config = dict(
    vocab_size=583,
    optimizer='muon_variant',
    schedule='wsd',
)
MLP neurons of a small language model. Each row is named by its layer, matrix (up: input weights; down: output weights) and neuron, and shows model dimensions 0-191. Each number is 128 + 32 x the weight over its row's rms, rounded and kept within 0 to 255. Numbers have three digits each.
After each neuron's rows, "fires after" lists the tokens most often just before its 100 highest values on Wikipedia text that the model never trained on.

L8.up550:159103100121111090140127141150076117156140106133101201102138162088161103116144129150168087128103115104101162110156182110089155157127121131146201145103135124086133118089155149112199077140134138152109138100145113116124112119039115191018126096110169115182099122154130132155111119159170149086156101167121101170128143126099145095198099156099082159121163154096141117071129141105108193076052156115103135115096127134117091149161136100115216076119128122085091106156124093162108132079115118127115160213113139138136144115065176138119155101137148146090134147089119171188063095136086157122
L8.down550:095057092067153163163093112099139172101167122116148104160148124139133118143122153169096216140161113106125166162096062141155048107147118166100166174145114117163049105138121104151151102080130135126176105111143135138169140106199106182104100100096131170164090133107156080118149137101149098120124105114093173121115150149136131146111106079185122130112125093159153181202115135106112090157125105153094125136123138154104107109126147141115047158183156110165173099160117157171146141145176127096117142116109008161111169091139086073092117143083154149118073095160142133071107116150163125114
fires after: ",", "ol", ".", "5", "8"

L10.up603:175118098127121152132178125154141073145130102126145114092171125080119151140123127110189129125141098065109160170128088144146090131073227099046119132104158127117158105110125066111018111094089130108134141196176105158123093126117093154119091114097096160154100145160106079143098102151133129118138124178155100171125140164121149117121178210092143091089174111156171146110101126126092098150100162114150114137138121145126170074166124130150152148167133168182137115082175091154124090095169123082112163102117135209098135138162118157184114104133132054065141119171118116131126127125180159079
L10.down603:090111091173120103171152142127144153119146095140111136084136155142124063115123064148156090108109110164153099134141058153122087111202063125201140064124189123108108162152104188153152114130183110116131161148080186105041112167156121151114115170141139156138122136126138155106119099148134138107084195124128162167175082176082139077107152098128102170103161128109145113131122123133137093115157096151071088116147155131146163168121112160101107097113155154141129111168102120120147136082118183160206117167108095121158071052116164127102139119116111120165138076142166124110052162149073088190
fires after: "c", "is", "en", "on", "t"

L9.up627:145149146093130104106159096151067132146122094122172157143099140160100115125119111178094130155140203171186203153099113138077113104069086167145130094111135178153122158140100132130131115147168098144153120132132166142136118089111128179099153101074078066108160162186136108097105094173080096165129156109140080109186144122121047126145196131118085127104128108139158115164233152112129097137133098144106059137118135151069090162119103118121164100127191175164115158131166089073097130113140169132168094091102107095175183153126081095134128164073137128147097078135163164110081090135121112138
L9.down627:182092116177127144151207174143122119088165135145065116102178100124148152125106084086086107127110088134122108092156115121147107057184158146091110136130102100138052126099161140117147103117110176152069203144142104146113116110164158141035179171139120130119179148104139076166154139137113118128147109113134157133145118031103159137086101109093150159136114136106096096147162102120107174105161131131119103040109144130120148200160148105125121143130136067116157087144156130131127096126077095177102093136116129088089166107111105095093133096193086166150151110174138120101211158148184131161
fires after: "o", " he", "ep", "p", " be", "k"

L13.up603:099127105123118127140110189127091140149159144100156168111036165127085129149093114133138116121174102129195151176110157109132127097173136092133146180106057130135094138105151104212134128131140128138080173146122139157115104184077058134143089069153101063136060159029137128139146139182151108115075162104119142121186097116153104134137162104114159202122106153128153137122133115113183150139133140108106117103153140145118132112126044118132076168139119161143135155127092162062181165128126117113152089157090096103133140108158126128159147056074150151077091172204119187132139137148110130118
L13.down603:140076128080221166169142039115171133168130133167095100092146128127148125158140089119156143151152109175076116122150178111089139166070135128129139074141137128152163125131133163162120156172133131106083094130096118133101076102146092190092127109073087133149119115151144140137129141102102174105189137129144108140092123172121126081125148128130111134136118050063156154170154110132110095220087083071116092140151112129130132112066157135142158125199132205123157135150150086166065105116154166104119126075166196130158082127089103126134126194078153162093116123102114111184164130138135163146
fires after: "h", "er", " G", "and", "ar", "g"

L6.up249:126151191175133115128106129068123128124195161184109197132100113174139081170100114088127122126116135158174160129093129164090175125117084135115108161157199142043121123115117162123118135165140130147149078127099113046134115138180114069099131156128094109133140037090144126144087142106105102123115159101154125113180139111094102087089124093112111083145116159111147165152188087141066135173209107094102097117169169094154139128177128195092173096141127160141106161102122111111140085147138085152117143115121185126169149166147106176115162132107146152120168171110108140080111156066105177183
L6.down249:126123172148181133143122105175087164147128107144107114083104103100157110164082149135141133172119137173092117139084085160143169151107104134113191068111144091194129107143188087053176153148077136182108065118105149095103104108145098142109160159139118067130159139090119111125139196144151116101143131076105126162124154120139125115128127141093158158152147172134109110133121168156159116143125143104122137152122127113059105156161091112052170146082139067077157149113142145174137051120054161140141191147120110226101088152133143083076135123179076062170133158144109159106156084113150109109
fires after: "b", "l", "in", "e", "f", " st"

L13.up333:129121158106135079136126109130136055144141108179103147121125180147102108074070070114105113146110109134135150136158135150172177073157138179095176112111145141139108181150131165105124118074164132158100125151088114184180069117161115077144112114071144172076158112147090060189152107185131138156128087114125126119108193170155161124122077112106135094129128184103130155117124172120125191126131183147138093096117125105143140117130132177085121119086099161136227110201184179097102133103117120161106093111162091133121119086111095071181163139132127070137102116133102180121136082159112059112
L13.down333:145157189150125086117181165160102131030185132132098094114113130124103187091063142123140098158135101192152142155130194106149137117155142132088101137096142141169116059126074073171108082075141116152137144133099114087125129134094077144135132105141117110116102129129125104135147069170153056100126155144113131106104140109204133088101164138113121111130133190088173123146130110109152141177114097114133111090129165125189128120144102058101143108131180080114102171085210141141140180133141073177155202169083082138118165167139117104077140144182136075155131140175123166133174132122131110134
fires after: "ro", "r", " m", "l", "a", "in"

L4.up580:134157139156163168128120107147148165147115200141134124190118128120111166060105132121135187127071075116083167158132102192118127104164097104083154156199149118134161064092160111149119108052107093149095136071152082142094142191118145070071089154156154151212153142113134181079186188146130110123166164177093155131079074133103161131099144163092165165142114176141113119142086132122145114124144114182154107138128174153143113121087096119206107092112111089164104062114118082074112149117112105106129120185110130080131131080183137141136111121119108114129133128090156124085147108124112088130
L4.down580:150132158172222166167100101140142136160105167073134170090149051146209089146125161068113118067109110152032126140117155187091106146144103053091171107105108124171180141137195139156123101143085131165110117096189164117127132111143134113100088121113203128101125174137138103148099140083119136101136153131138104088180119115114138118141136186187152114144076154081121111112141154131157159088136177077128128102105148123177117137075157115136125128108116118112098075159118115088175142115093181065125110088120091192082134119132116128069135126131197123136149112116095114147101164143152109113
fires after: "c", " p", "er", " P", " S", "oc"

L8.up152:073118183169093144101168073133130146120139091126173173112110102123085115147096159160144082092146121135137140184107114174118131129159149128126161160166157201103113134189110130109102127149107100188112105113061089124142107143129117178107201136158173101133122120145092074176100172182128107108130140161173155120141092143112133131066130154130107089109126147103159139128145136156115151193113129074097076115127118133197147055195075121199090050117093118121106104060100126086161104114125096183122172095157118154153114165025166125113140128123108119116109127087103132144092131173181136151
L8.down152:110096158079203164092133144146163170116115134186085150150061086064132108137150082127082134208078102130174146091117160101111152073125136075112122069067093110166078153100066133176136102098097149154127133091118173186091067197152149164172178169111146093164118103162128158071152178119117150088116070110172096116113124186134124096108109134148165113189112134134084100123167117104157121145057130165148137140086114163113114123131142139122112174104116155167124132146190122153140139100140106157169095148157069107119131104069150109127117151139140136162124142134094156143182157107134157162
fires after: " f", "f", "l", " F", "oc", "in"

L10.up748:079157141118168121139138104162099138181090081136162196106077150140073116157142108104069194108123111162156133187131138128149120096123102146125069139090121109147059103098113120095183095111210068106167090075066145134159147112144178089105156175141098142096116131128114104170148139149156161187183181115139124158157134163115097117140105109111149088109107178137174111186135194099149089104119097155068114170128084156134137114133116130122145070115113172158171116139127138137101078134144073076113081181135099090089142131150153076129192136074148120100199123124147162103138112128126177145
L10.down748:162169122108177179116127110090177120125122137147124087152151162133176087088110115138104145100173149111125129076147135117113144120151137124119076163134163131115114146112105169129161091127102155144092175163077177092101069136124142149118075137207083117086173143123186138152089099150161101106126113145142179106141168136070152127095138145100120124122110105098125069032170109117115096135142146105160058115128164111153154087091170106088134128057168096109089156136174154127161207090197163132157156134056120077097144149098144104045114139175109101172130118180145080148138138107103079163
fires after: "a", "o", "k", "ro", "u", "ent"

L9.up702:124101139145159166128145142147111090129148161119187115124118097134156032071214141149095184117130177165104123153096067110132060138102153105106091115146141087123104115184158063152132151143121169129138140145117099128074122126121086132138148113163115114150162124127138100141114132098117160135038125203095104128065082117130146126208147133165141113146117141091138131126094113182139176056145079126108142139135091143189118156122130113166103127133098107172126093073109150143201078056162140124111141081171138152144083111099140156186111076151126088153200104182161142125135136161094117170
L9.down702:137087087083120123100109146142152091157134127130154148157093156167097172102119120142178134101132150135128101106169178142121150194094106168085155134090147219190150108130121118080184103120107110186151102062083147107117110143127147086114084177118155116109108142108088144099136121158096097166073112100119181102089096195161091082177154136177153106054066112166134163129117105133116058138132110097115119110143192078107093102094090130095184167128119109142158193170169107158105148115114116122168113135140132154146087170185108168097122157132163140064117123170166090131087121103158184157
fires after: "r", " con", "er", " K", " v", " G"

L4.up285:084160129090131184144123062095135212120157096127186170078144076143131139193120113193141199092142206114138092105074146153115116133090177114087169143113186097107172160136133159153193152139148197096092152096112129138153131120137153148094119146128141124186152136146140133123103103152152140088075112118185095117139110102145128170124159165136135093178153125156164091136162104150129106081126160125106137118130173156138164175099142103093139121119101118074072107118088103123120167109139061127126156077093088202087097176140081158091144122123087103130179068139164135125091105133108093070
L4.down285:174047105151148106063064164106132068096189153164074067190167189110120095127109137131148092105126096200099172114100126127162161112131061084145132103159117153113159138130095061181121177135103175128198066153091122108155124122126117131147145116107136174125086064172105131085121137164208093129148145168082122140131102161034061117068093088100167168119125119116099117128108074134149120067161093116159140115112148148127137114152115161130104128135110146103146137112139173115104101156132166126111158133179143123156131147124131142113094118129119106135103165070099126123147130185130076144
fires after: "o", " n", " g", " e", " G", "N"

L6.up432:115148186163120162114135127120125098103132179106189108112119131106149132121158073152143197137153120063119100128105136206173121098118083128134145138097146193148122202127173141079139095126166117123132099153082088107146104135115162078040111112110137153159098095112059082091136172194091146080114118115141160151115110143099104160119096124054189127134128140105120156136136080109135102126121122156116137208108130159154137100133058100110133092133132161179074094113078156103169109143096186102161149118093113197153104109133162179158107145135111157166131182108170094198103119165176126158
L6.down432:146136144161148133035114172153117162118167168190155128148088088091115085137116120111147131184111086135104139077115173141175159051113124133156137178127102099149108151092092104079188072111166125124104104112143106150131099113117175115125133060106130097083133097097143149090194200140168172095132165143046127128115157081128093096061177094109112143150146127134209172125189101100119131142116154099160119128136108160107122141144165137135124180104121102072114115128158139175119165108140131122154098148167121131148118160143138183191068130151124101141108083139095109114120062092213136164
fires after: " F", " f", " n", " J", "r", " U"

L8.up696:179138157136157130053095209106158074181063139103158151150135135166092099165091135132141115161126134204121094172126198123101079131139136172132070112130074133133108137189124119124155143164115092065100121175150156134131111142157072123098108088158128203160134074119118108087134163137127144125127105150117075089107205162101138147115123121094151062043108082123100149137116199109127102142122115094138152073142124124155125205146160147119154154133126127121114085157138102064147077152134137124107097161169128135115137163118104123129175112149052160103131168117148135136137090057083105139
L8.down696:115140119085170145058128192114098150067124139149131131171129124141169091122171182096116088112131079163147102124092114131125169089111068129118135145142161172083129146107161180104086135102083084172147123068194112181204121133153128143132104151134161130134116134107087152143169143133132171134112119128118136170112126147111162162100144086149119099143121093143072099153128104124134045147107139123115110151118113153114145102135139111193074210054112138109144149084154101183093119133142111164164108108141104100163205106148145126096089104199142111067039076097128170122105153172105197102
fires after: "in", "s", "es", "d", "is", "uc"

L8.up127:125159103151149102126175128068193152167116138137079125139124142110100118097129185111083165117189059156142137145106147144112113204096098089104115120083177132104141122186156123162161105101136157090160189133135044140126098097092120099063125181141106113122129136087113105092093088147111164177090112131152155153111144125121170164133115111160132149135173160138143101161135132189082139157122153079114167022149140113091098121213106120129113133156030112108202142169139139110136143133180077064084107109138124131155116133116154142163127175111096130141114144169069126082100112123121093109
L8.down127:141127158099156099094100082145075132142143111085135092143145188102166147130128118145091070125144108146116081127159110071121136124109078151188095126141138115136175084168123107119155117161125064094169131105162196113088130155145187103140129099131161056110196181180100079127108144129148145081068186116182093093110124116161098112198129176099105149132138135141140134067112117128151184152118118144115087162148123138166147109146075142132105079140160139124073109154047127168109149160092146209160101187184094142116113155109114157152081121129170150123133085110062104141190144163095110132
fires after: " comp", " cl", " c", "c", "art", " ch"

L4.up213:208151130096081135125121063144089139134065100138100079168146139127119158176170143149084113074169142119048064157171124128128156167179127157089117112144141132111126189090088135121165145168122133117167113139143164131124129179114144065102126142157159139110144145099134129109106103086040108158158151149120155136090175098104079116086099123116138173179079126062195157135109138126096136134179125164122060086135160150122172099152148102164147103121139131088074109104136164127176159088092156156136113178170113140155088096111151124146120148089070136115122105177111177167108137206111058135
L4.down213:122133057137174158151112080178120059172120083112107144139124174157111102103084118168131101144159138136079120123208115171078129125140130133122141101127117080120137090167209112105115177145090148109105073112166119093103059099126119134068114104119142116109066172102137140156153156102198150168144082103121076150101062107105129153097137129087158093147135118147153100179130119108082090091172200100140131151140082070145116180115177174199110087104127164125116127112125092189153109138114129163145110084139108141177185124174121118192128137163147137141104115183145148114147174113125182159
fires after: " p", "n", "p", " P", " an", " e"

L4.up151:137184137155150141130153157098152175145147074165121149149135126110125100088064103155157159147180074078152132085088184155125173143111111122183089123098178123134120145157137143132160135180144151099161126115183100149155132119091080093158127090132108148154158168124086061130148126090142138169181067141138160102090117109089150171096227104163169164089053160122086139112111147163101125132096127117153153148158100120078053084125086097058140114165114109116192111134134131135163084086146132158065126101127165172097107105114150118092149135068127145132090197114088083099144126178111112137
L4.down151:125121088163143121135130143155153098158132117151100100134139172094159091098144163115106162176107130136123134115144082145129129145097127137141100134166166103191075139163081117109108070157102133170100143099145112096106076139155143136082114121129142082107085113137081049124107164078101168184107081135150131060106169145106113150199067136142111165181142160097097096134139159129125141196122123190101178120155109112177236124096076192080164101152082139117145186101118160079126139053104145146123125160130123094100139133138074113148171149128153100143104161105130158063133183201114151103
fires after: " cl", " c", " R", "ap", " re", " pl"

L9.up322:130115097119123125119133125145099137171224166114146108152169117133121091155108173111147140126115120089144131148181154084107099142182136110124101106085099124118093104148173095159130157037114164102116122102127137103156118125128102128075125080113127102112127148160097085092059090144142099176121121189127144168157142119110090109131167143127148089127194046176140199155105107083172055136146137042076140206139140168105087139150138080174146105153129109130171185090125145098182171117107165111117139103091145151144123094137123109157145064100114060132170085168105187121154132113180108140
L9.down322:162156096170105187213113118128140159107073120178158096113103136129184071102148143153143112151158133168124133117140134140120090083092129154104161135164124102146108145137109110105100152165196144104109131130135185145181097164154202096163159170143092117128126149095187110123120120140134139156126150091119147133072142110076085120170147158153141182138161175142141119085091107130098141056135153103181139089065094100173122156098127202114077105106181117060042119146143113125066104160141143124159105200081084093129127082120129093099154118173155101127116077100125090122131115066105080147
fires after: " be", "om", "is", "c"

L10.up412:127086113117172103121132137113148120129130095090109161103068123098162138153202199032096100091151128095196151133142188129166103119131111125124075121115140096187058103205060105128154103124123145141111099160113148085195155138202108160136162088115152104078125170137113106123121144174121144160153140145142159148062138111178076151099094107073122121120099093100143096103131148141116152151095123159125100153103184187100107102090151162085118149137146076146164181156150146127124165054114102150154125128080100153112114104093161129107138077097137154146146175088095093190126179169146127130
L10.down412:162140134085139086096124170118091175145093166144140113092094148160151137140159109166158098180095124114100189135140139135125132054179144073169172173186088159070147116180111122123148123129148134122091143155144187111096129094158104105180116119152106172155101121119110174138070023153113165094121122067165194120144109140062130136125110125148125058123132081124105155099148073098161078124161136130096160124104064133145167180155143113141116120092123148113101165137120193113182100154182096138117179156105178078134143164105139138105119191104150111119113105125119075183064094160131127130
fires after: "ur", "r", "ar", "u", "a"

L6.up233:102118246163132138153107181166088135175126131107159189200144118104080163101136151138154171119126098118132147148057140164148095153159135122101170127107119152120095156128116152186120135155116143113160081081116064118182088162154161127064133170121138122139153177123123123096077143141137125121087137093181107134160108084154103135059126162108182169166147140151121181074129143116115119136091071136083123142087165077156119093168059202150123080178146124121083168090114058079077105122104105100156126143149170152128110145115119122175105084151094120152102123083144142092099102121132144160
L6.down233:139171188132145142118099126123122120066174131150117088180124174109142174087082184098074179183096110095078143142129121061126135175133106117142141060107104150144188085090105153131119038188133121111149125181181155082112105152105113132150092094081101128154138130075159101130144098186149105142121160122141112118156113192136126142196118081146143102172134152105112105089113160167146171105190088173176099119069131141176105141108071082174126116083152143128186084119207111114174150161123152109150102138110145129122136159147157130120145117099183121115122151169135168121138115156141065091
fires after: " U", " f", "c", "f", "ap", " a"

L9.up151:137132112089112113077080132158144135134082124097167108168152123162192128132144123133105123097136125140136082152073160122125128159187148150090133111132179163102185163118120081138139140149091124145164134127112099126068092151139131144121101087209069136114159157091157068090131117165087151140131146118146145094087117086162126088125138138144170142112141090055193127096148191118152079060128059159085151060131132166097120175163136123128132098116116126144089142113105109089118124171106145137148099155150051132127194105139171186088176136079096100115077160112204068129071133105149133197
L9.down151:171065110117178137081141128167113132121114116133143117108110127109077172177112140120186132163155192100076153079165071096142136156105121116100148092103107123129133172100167034183104110111106140133121105157080125106143143100109132137161144202100179112158154086085169172145114127123138129140125229176120181174128164133094154184086139173133105108114129119138113167108103084121098049115131182089129150125182140111110118147058105174129125189187116130125195124096120110106158141107128055122178113109134158157153104086083122110190137141146142092153097140115114160104171161127140145084
fires after: "it", " P", " p", ")", "ep", "p"

L10.up688:154148165151152174142151120154108182023149107118136123130186106091103131107136106126131166088140109077157124120138060127072112051122122119070147145123163162121126140126085186168160089092092124141145078121107093104141158137130103157129160112103078132111098092155137150147142067133159104119162098122210159135214150187168095177088129127113111142139064148165115115145144147144168158198154156144124096158076146102143118069140104110147150137087048165196124119132133124117138120148100118166082155086124168173125161078107169133124159146143080102092114120112108168088103088104165122072
L10.down688:079097145057099153122148096088124109131125165075117131102097086033115154080176091133109132110136125196101091114178096130101170178153114142157089083118176146191152195145120159144087090125064114149147116184089124110057089164125096122184104144090139186138117120136163108152086129153119177115133104140107065150207096121058143145158153094138128153164160139128149159107140192135091107156123094169149089162118099125104124079129147119170096113186108156099079154065129094171160126101122092113126106115169119092132160130176132150130147112172126116164106146133095115182129128146140160180
fires after: " a", " f", " m", "m", "f", " k"

L5.up401:141120085136154139141150149102153118132119136153130158137125152195168129068100152170140135171116113154148186128160132151139133043143020151109156192061089164113155161116158187157141151138078141137100143118107153136107140162157133115090116147110101110098123134180151102139160179086109123101134140128077128145070112114171110159122134136077096179168111107129077112136116108129099117091192186170135123160100175164157126043056137194178072118115142136137156097139170136124063098188109090098183151133119122117139177087160137136117107183099160174086149119143127144103125154109114074083
L5.down401:149129125084124142183118118107167151164165169103140133162153135115132115053124183054149127045176157112172079117094126089155154133089124155119140174103135116128120157163163150080042122124110143197124151141109104137099084134151107094114132122135109123163165132054169153132100086109097071113153104133120153114125125172097183184126136126152113129146133124094190117127137112142103094163157102138142125086141118134165172156096145117107125121178123124133073118079135122196083161134111155121110179086117122129054104155165121102144127115215086170195137082106209151056094131106157141181
fires after: " th", " se", " Th", "S", " S", "er"

L9.up523:077142120098167106148143095121106114119136151117159163117106230120196166149080077135111089131082148165152140255102168199064104125148075101020140097090132133129092160119123125135126116124095154147114142102071184136088136111111144104125111154090074181130183150160119128123166117111169132104163169098128153112167102209119093025115131116131135120115161155131119122153156104129118150108123144119094090167128069133117133107127135128113167118127114165145180156154108110097104124070090129153122149135083107122099122154086129131134192135165133112088148135119127184142157130121102180097
L9.down523:133179090135113152162179137136154145102132149120160139146143143175174123112120170130187147094130163113085151066110178153146141108105140176085107179104115164075118138143135107145142108077143138111172117107098194153012132133055152132148119144166102155118132115112137081155097148136172102149107175136097117131182128148113098102144153150132157093171141092136152110155082154103079134094157102084130089084086141114081147111140064110076079147129092106087066120113161051128152117109118054081095115117136146130134168202179210126144128156143122115146089142169122081162135128203149144142
fires after: "a", "o", "es", " 20", "f"

L11.up504:146149178095170131141174069132150139139123136089122165140136182156121130101115186107078134178188089111171149133166095114115145112089083115118134117154138149031106090185105128163196162059079127121105112076093140088144134108093155090174067150124133121205150114111104063125118096101137138125118064138134158098131128143113122097145101127118106078182093147190128171085233165108129129095160131124138132110130116159076119134199103126101167129189105180113121075141095088138115094162164112163090149134127118124100083103089157145151134180107151157116150112102062144135172125128134122119
L11.down504:094131122113066113095086170107139154135197125121105078110125098189105153115220136144148130147075191114123111116115179147139189123134163167139161135096130138158121133207109094095135103078038118145141116166133102121129124098111130141094120088160136118150117076142143137166090156137145086154091090129130108182186059120152093113183140116068121156130136095194157128131163106157130127140153110140113210152073083142171107166200131159140134144104117142135134160138133147108173135098143186150123121100149145146085059061116103171148105108132123134142068093104037143099155106147140122094
fires after: " c", "e", "\n", " m", "em", "c"

L11.up433:116104169132148130098124129108115152150124132131142154142090127139190180158083169105117067177109147190152100168062189154084134139134132143163186158146075150180194096120109185145174130123160129101119164172155115134158144133073096157117135037130136145150121135094182103172135132118061108143175108129142102111173060151097155175157115171130135118074136129125164080150056116108120160137154132101100155059136113062157149137081143127065124102165089128116112111169093109089149186127116089162126119175114090149148108162151103109125112071112083103103158174156107170078123085081111134123
L11.down433:075192124138141096124127132136158133141152112156067117095086155117100135112155071110141156070114079170149097075160046121172094177140086158121166079160135109124116183157135106169117174105142170100095123162138105154178135158213159112113097156135099101138079202146125116095106125152062125079072133172187109078095146172098133109152075167098124142124115104128080146121160108125124116121090115059127166122132103161116126115113183160128155128127163167088173172087074117149117138133109099091090118163132151150095133137169168177122189091145118124083152162146119123179091160201111094125
fires after: "in", "g", "at", "d", "og", "h"

L8.up385:121081136076152140171136091134096095098147162121130142153102132132097092158057074101081152156084151167144143209178137136124110114166144129170153157185102132137088115137154156111132115100148157140091154140051143123151097106164170070134125090159068127150155111112067158081161120139159150194154152140119101169135135142080117135111090153137119083133092158111159088117131114109146132137189107144180108108129153123195144086085108126159164163063114222131131116082151172085146137091158064095182148153123141106147146122087123099088171139126093109060129183173091130090154073139072144127
L8.down385:126186131127195134088156100102167186158103168146096112085159183118125109131096128132139079145157173117103147101188122177149153103120136143103104141113153182169143141085069109170078047112121119113058124123103095098113136055132128087126082169114130147116114182115117094162109166152143093104123161096149099201119099169084170116144161154156137099154118136134163090073124131161218123085099156097154065136173116095094152124118099078186095126139145113147167166090106071118108120165149050152127139124086146086165195164100118129130114148131147108173166156112140155124155111149155080150
fires after: "o", "or", "ou", "ro", " n", "he"

L8.up29:116152179145125038118127106157094108101133110145175169078099131065174143128070147123113092175160119176108107106091112204112112087150183101077125123127153131115110083116099134092119145138151142108131091114103127111157104136126087108137138200137185139091123127150130061126114126140092121120125116127107167117107110161112136095101157108056140222148052158127156113135158200135169150175097098088107120170126154188134085175176134123148135162161133113129098056084142132107115122137137161117066203097145127133218159119131138140134164118132151055077178134084165112129136163131145124148
L8.down29:104095144142142129145124109124096177146141124182131105130098147100134094136097125116098129122109125121120144154124159180114202170104089076161107112117118125193149115107185102142120134134144142122155128119103096114071118082097087118113144100222173163150154145131127122177118173179065142124076106203213148140089089159091119150111133119087211154124171171093121137117139098076122125152101148146169138083136076084131159127107107101124153101112083149110125148118189135157167119130107076063122119165147111129214108094092177131155075155180061149122125160118099185113168091138050134109
fires after: " f", "f", "l", " F", "ep"

L4.up502:107121146115130139148098109112112189117123120070154146144127153149145065088116103162121141178140188165106132106121114177144181131104145076115188138153087132095151123110170095151135117150172173085147164095158108147096156159052062114131119068122119127131132149109082119154112143178168098134078138143136084160127132139127165198131144174130157141114055160143141123078100026096069104142115136149137151144119139138124129139110112168153097200145087148095152159109139088142216135097145161133168063095142129131149182139155110180178137086063118117118174121173153145116093158167098051125
L4.down502:104117216132156104139081133126119161079160160148073129112117162118075107171164146120148098163136085123127106118129172108106106103083096126142179170170075169130185131163126106176148142130212166181170113151132126135096127130080145135133083118140056161158133126128092122107134125122082154126083089142119126144133125157064091132116165145190152116113103151131064143127179126136113110086152134147110092112116132167134138101148127104190127114102085140176224076162142122075139067125190123129104101140099085110137163205115158121200134131078101135099189168132142110117115051134078095138
fires after: " g", "er", " ch", " ex", " G"

L13.up761:114143108168090124184156061129080094138129141113117121125094186106085128118159153151150198136119156157160103153129067095173119101142103116110122137110126102125192127160181099128159148133132116140122070099057132139068134142107084078116128079103155127115098159158123087139119157128184153227101141089134102089169114218096129110134144178147120120118086141100170173119137207150173116091119169141121115088154125150108104091135100100073083121106139138094130100213109131134173112113119160140106085131125109116063126161116099144107183147100152171128172060168133094073164151188129154153
L13.down761:189112099090167162132168141145110085114112071079146134127154142158128168124112116127092184163126105083100150114138124101176128154099160200055079155122143126130120147154115110103121174158135141117138137115086065113172152153136132131128138175144102109069116209064101145119147100144096106142127088138138134197113154146171117158094103089143128081059141160091147169148160087109100164125135044118220124149106096130176135101101123071138080138093138150138069131140217139118067099132101149135095118103123182113184139211112164105098120123119105097078134155127126112168106165144092101121
fires after: "e", "o", " on", "b", "a", "ay"

L9.up220:122173137103121084134126153146188130131195126098100106127122097116180132126082157101150112090091132173188104165065152150170131116188125156115125163120099134122142148146129084109102150174106158128113104166093154122099118131119114138078116019161146183126105110184128117091129116105126158134193114127079154182097125213193124120134141104219144092155086110070142079148150135164120130172132112142131103121133117144067121104162161101093152147109128139192123097168193069176151131066118103128153135076136162151128104142182120100067116133089135135138084118129123149164072146129119106054
L9.down220:112090171144127171199132075121085221101052144181101135125147136131106068135146162162100164151085114104122162120123143184130079188160114113169166135141088154035147162127106147151149139062121083130126117099149112122120150145165195117197153178069159123110066157127098139156153129080147168143129109118118130078110114138125157148110079046090120105091142137146119167105069136101189123095118173083063103111126110092152124114143105125157139143180132104123165087122099128107098177149121093153088155177096119089145148112094179127125132128170134102148147110113111091140127096131118181180
fires after: "u", " ", "a", " o", "rit"

L11.up744:087125146166090109107103121080146151087162083134114173163166154089156089197181103128097128094149135192128140142086154141078120105092117088144108141102138117156164075135138171171106126087180106131099146113144111117154091117157099112121180076086149117151162128065229159145103139146180089083159176158144113143122177146109173079128086131150073155122112141155129143190065089111171142132171127132118179125103055110120203137101160100099093142060113157170120159152178123100134192079161101146141088150071122098105134122145134095107121080141109124155136115117129102090121149194128103136
L11.down744:134140085071152143063096115130104141164185184163173074136109133164142121146132111108104124113143129064086160153179097133148127169122071201085113116150195149135103144112174156125136145094120113119139152102157115151122166126065184088087078132160106098095109216126104116148121148124048168178102127164129196115185156139121140154115099139142161146193119104110124067125112132143135138106072147185108097122127188136135089165121139145134094096159136132134140140089090083136120069074101167112117142133107115041148133150191145157113125061084114172145096087162092133119155132105132104167
fires after: "r", "h", "g", "l", "ich", " or"

L11.up121:168115171141140104135171109161128111123101134160083147129180133104164151157109148209117169115136125138081046129194119177103151155130084154133106081082134124101111139156178102141157160138150116149120091074119108174168113169167128115164129112119101092170125149058106172088173148113129110101134081113077117173124168112126077089112062165119109175120155166103141093155085129149191090167120133132131096066074164141146091140109143063139163117195110163060092098162172169126135150107151123091190170097130132171115134104116167139106084165139117137134104151136027102130105077140136136132
L11.down121:085090202066173088090132185159130114091091139141098122089087128135116111147109136163146145145142150116111115113240175178079079145077103067168113093091152082112167139117109118162112178121133179131158073145158117128132162082161097176156113054093155162106103102154106150092153079118135132129094134110134097126141128106134128144140129114126182137108138118133194084114126134137137134192147160086151112062102132059111112161150177069141082121126125149111178167094154123171105116073115175140145103131117187147116177107125080169164090136158114100131105168095130151103136077149172180105
fires after: "f", " P", "qu", "os", "n"